Weights of a small GPT-style language model, trained from scratch on English Wikipedia.
Architecture: RMSNorm before each block, no biases in attention or MLP.
Training: a variant of Adam for these matrices, 7665 steps.
MLP neurons of a small language model. Each row is named by its layer, matrix (gate and up: input weights) and neuron, and shows model dimensions 336-431. Each number is 128 + 24 x the weight over its row's rms, rounded and kept within 0 to 255. Numbers have three digits each. A neuron's up and down rows have the sign that makes its largest values positive.
After each neuron's rows, "fires on" lists the tokens most often at its 100 highest values on Wikipedia text that the model never trained on.

L5.gate136:145139140171151131090126175110177084116154133130122172125116174081089078111125127157124153123132139134163119133143118104083172134119122098116121165116157098118087137131147131142101123151088101127116143120130104093148122130124084183131115134111112139090155088120126133124145134114087151085
L5.up136:123148129156098113100148161122110130134153102114128131107163137113101108102131142117101166140073137159116119137136120067152152155134123106165115135096125112150162163101135152148140160139119098134129111151115107122097089152112112102129123147124121163140136120093123101066131134127105154109
fires on: ".", "-", ":", ";", ")."

L5.gate1437:123152121148151088125112163094134150137143173115149100110119087123105087123139117162151152135104147110162131121097106107151103124140114094085132154102132086168114107134158145174149142172094117154163123109133151146146087117121110129149118119093114119058157125151084130131128125124073166105
L5.up1437:111095141112093119164149184104096110162150122121119064152145122090139141114101112151124120131104165126124086147156135076148113154113107127108146129153160115178145114141132169173131170134130145086089076122115125121102119085106161161121164132078153158102169155091159118133155131147111120094
fires on: ".", ").", " but"

L3.gate1573:128192150140109112125129154037125128141144115126128079123154134150126107135116137108109099120136153136116138095158141140153121090090090100097104100112118160173104124135134173173083143159118136128121110180132102140109118134140192165147090146146156124122073109122145124103125135136076156131
L3.up1573:167109139128169136110104096147199161164104143157125138132118111098113125137123130130147182102085138139108091077130181120080115093113125132128127155136152088162105053108104119162122146121081179151134127156162145109142141152105172134084100129147150118113136136143129126116133104126103141111
fires on: "d", "to", "z", "c", "x", "cell"

L5.gate702:099116158093121103092103123145114090155121111143132067087110155138162134104195139085150129087082128121098120125111154090145099121116136126128109170117080125092115186150160149114171142181141108127143145158178178132092169142109167156138111160123122134118125110124116126173162111167137123155
L5.up702:104142124114126124124115124126125101119150114133081124122140158123121064142150105094079108125130111142120128140125136148102126122109146117167117129104156124114128122164119132104077133136087119119148137086126128107100184110137162157131150144150150105101067114115127168130143139128119092187
fires on: " ", " A"

L5.gate568:124176090124155158146137103099159168171092160083106140135155109159143120156126119136140150160113123109148130128116142097131191112095141101124097151122084146137111146177103148131140120116145143132164151133173119090109082162122156133080130110126117186160136103107129086130118116159154115162
L5.up568:083145149116129104118099098087072118135125172149098130141128121100102134151133107117087157113155132147126137148114145121117181164148071169087121175128105122160118119116158132142157126113121133135147158143090102111099134159117113138156177134135089149140129137145128171158118115135109098117
fires on: "e", "a", "ia", " of", "d"

L3.gate1043:151092144126099142125160132132117071142103111129115123142140114134129156083112148141099097123109165149145147141097115141128148111167114115127158098169164176121073090160121129146150161163106141133151112157107047093096136119089138121057102134100108120120115062140150140114144110136112173196
L3.up1043:123157148126131125149153113090151146108139148145106104139105122109142128097149112134153098139109133158112107119138136132127153138096131152109078115123173119138127090137126150131119127135124140104118135114157124113143132086145118120137098138150107139081137143170142104114160074084116158124
fires on: "m", "t", "l", "c", "g", "d"

L3.gate380:128156077136152139147131078127175127150114148098131166136162129158127103164186109184170119147159128144148132090145164099151176139122109166165105110146124132147113115163103101090159096106135112137155153146146142125146136157133128125169137151141153085115116130092124116165154121185137124143
L3.up380:098125111089161113162127135168101130168141120133086101163142146106149151100138117144100168153138095079129120167089127098116155100112089098085129161110165115087126144170170155131106128174105099109121131134130111125100128130126091145166139128112136093089145093130130095132113136133169112141
fires on: "-", "e", "o", "t", "a"

L5.gate1755:133153129142152141138160136188135162095109120103159119174149117162124141100138159140118138158111109142106150154120120064150153149120121156104115127118091108131123144136174132131116126122126166177144141133149153131113180132111107111082119135176128153106124129164109100124114109122141129125
L5.up1755:123141101110104151137095141120128077094169102128134128105126115103151143129139159094128103097111124140163108168147133146140141097063124153140133080139144166111198100108096075155202129149125076174140120117154138118145131166123178121133146136145153119120104135123088116131129107144120139137
fires on: "0", "s", "ed", "ven"

L3.gate1768:104157165137159122088130143091161077094133124116112127125143141129136160105129129111102115104130112139128085087161125089128132135136156111105168137161138141101125139134095107107173105118150077111109111143156091114119112151107122118131090130153114096154124110134103143135159119106108134185
L3.up1768:110138130108152159072095101124141127159158103142127121130132140064131089118134089116107114102073115104112135141149160135139139169149111096113164117096111121134148114119109129103100115095122157174113140110133093071114125144121121130105116107144070107138136156119132167147177128151152122099
fires on: "r", "in", " from", " |", "er", "com"

L5.gate1303:130170091110113102117104186093123139151123126073150102155163148107092097104162124124110113086132091167120144123157125134104172117118120138079124141124124155128126129164151156147133168175133113117111089106114128097117103156153089136097129181159137101116144134113131120107090162133103148164
L5.up1303:105168157134150082115117180109146129148141119127103101151176108104126072136142092140142098120097074108088120076162118105104128133148131147130097106138099122149194177138103108136094116166118121169126156184116090106121114120163116130161115131155110110095110180127124113093136145128141116124
fires on: "it", "t", "r", "ar", "er"

L3.gate514:118119125104133120149117161131123114136156136166121149151105123129149114114106119123140102120129134138153131135114143115152165136111127170151107164116120119151145121110126123127153111143104109126146130156119116094087125140105121091128128165143175144143143085106115108129129149115142105103
L3.up514:119086106113095108142134117141143087150130144183108174133104160125106096135143128131128096146156150101124136116129067146164128120173135142108178155100141151143114156129134135102176119167096150143160117134142122102143124066167153102162124132063121139180124104163178145136168157144141165172
fires on: ".", "s", "ra", " Member", "E", "in"

L5.gate1366:138172125102136069097131094156129148119116098104122124135138127114145134109139130177126110115152154143125146114111150114132120088128119107121147162113134132126142131149171122072176106120171094130108149133145153167129118133124183147121138150105131107094132112152084109138168151125116142145
L5.up1366:088139134081126122133198080106125115139159112164131111137116152159109123099131141140102137128137140107151107151153117116100150121086150094085122141150113152111136136162152149145101119113109149152108120169146100132050119136111115110111172131066153109106138056154104092139150130099144153077
fires on: " A", " F", " a", "o", " more"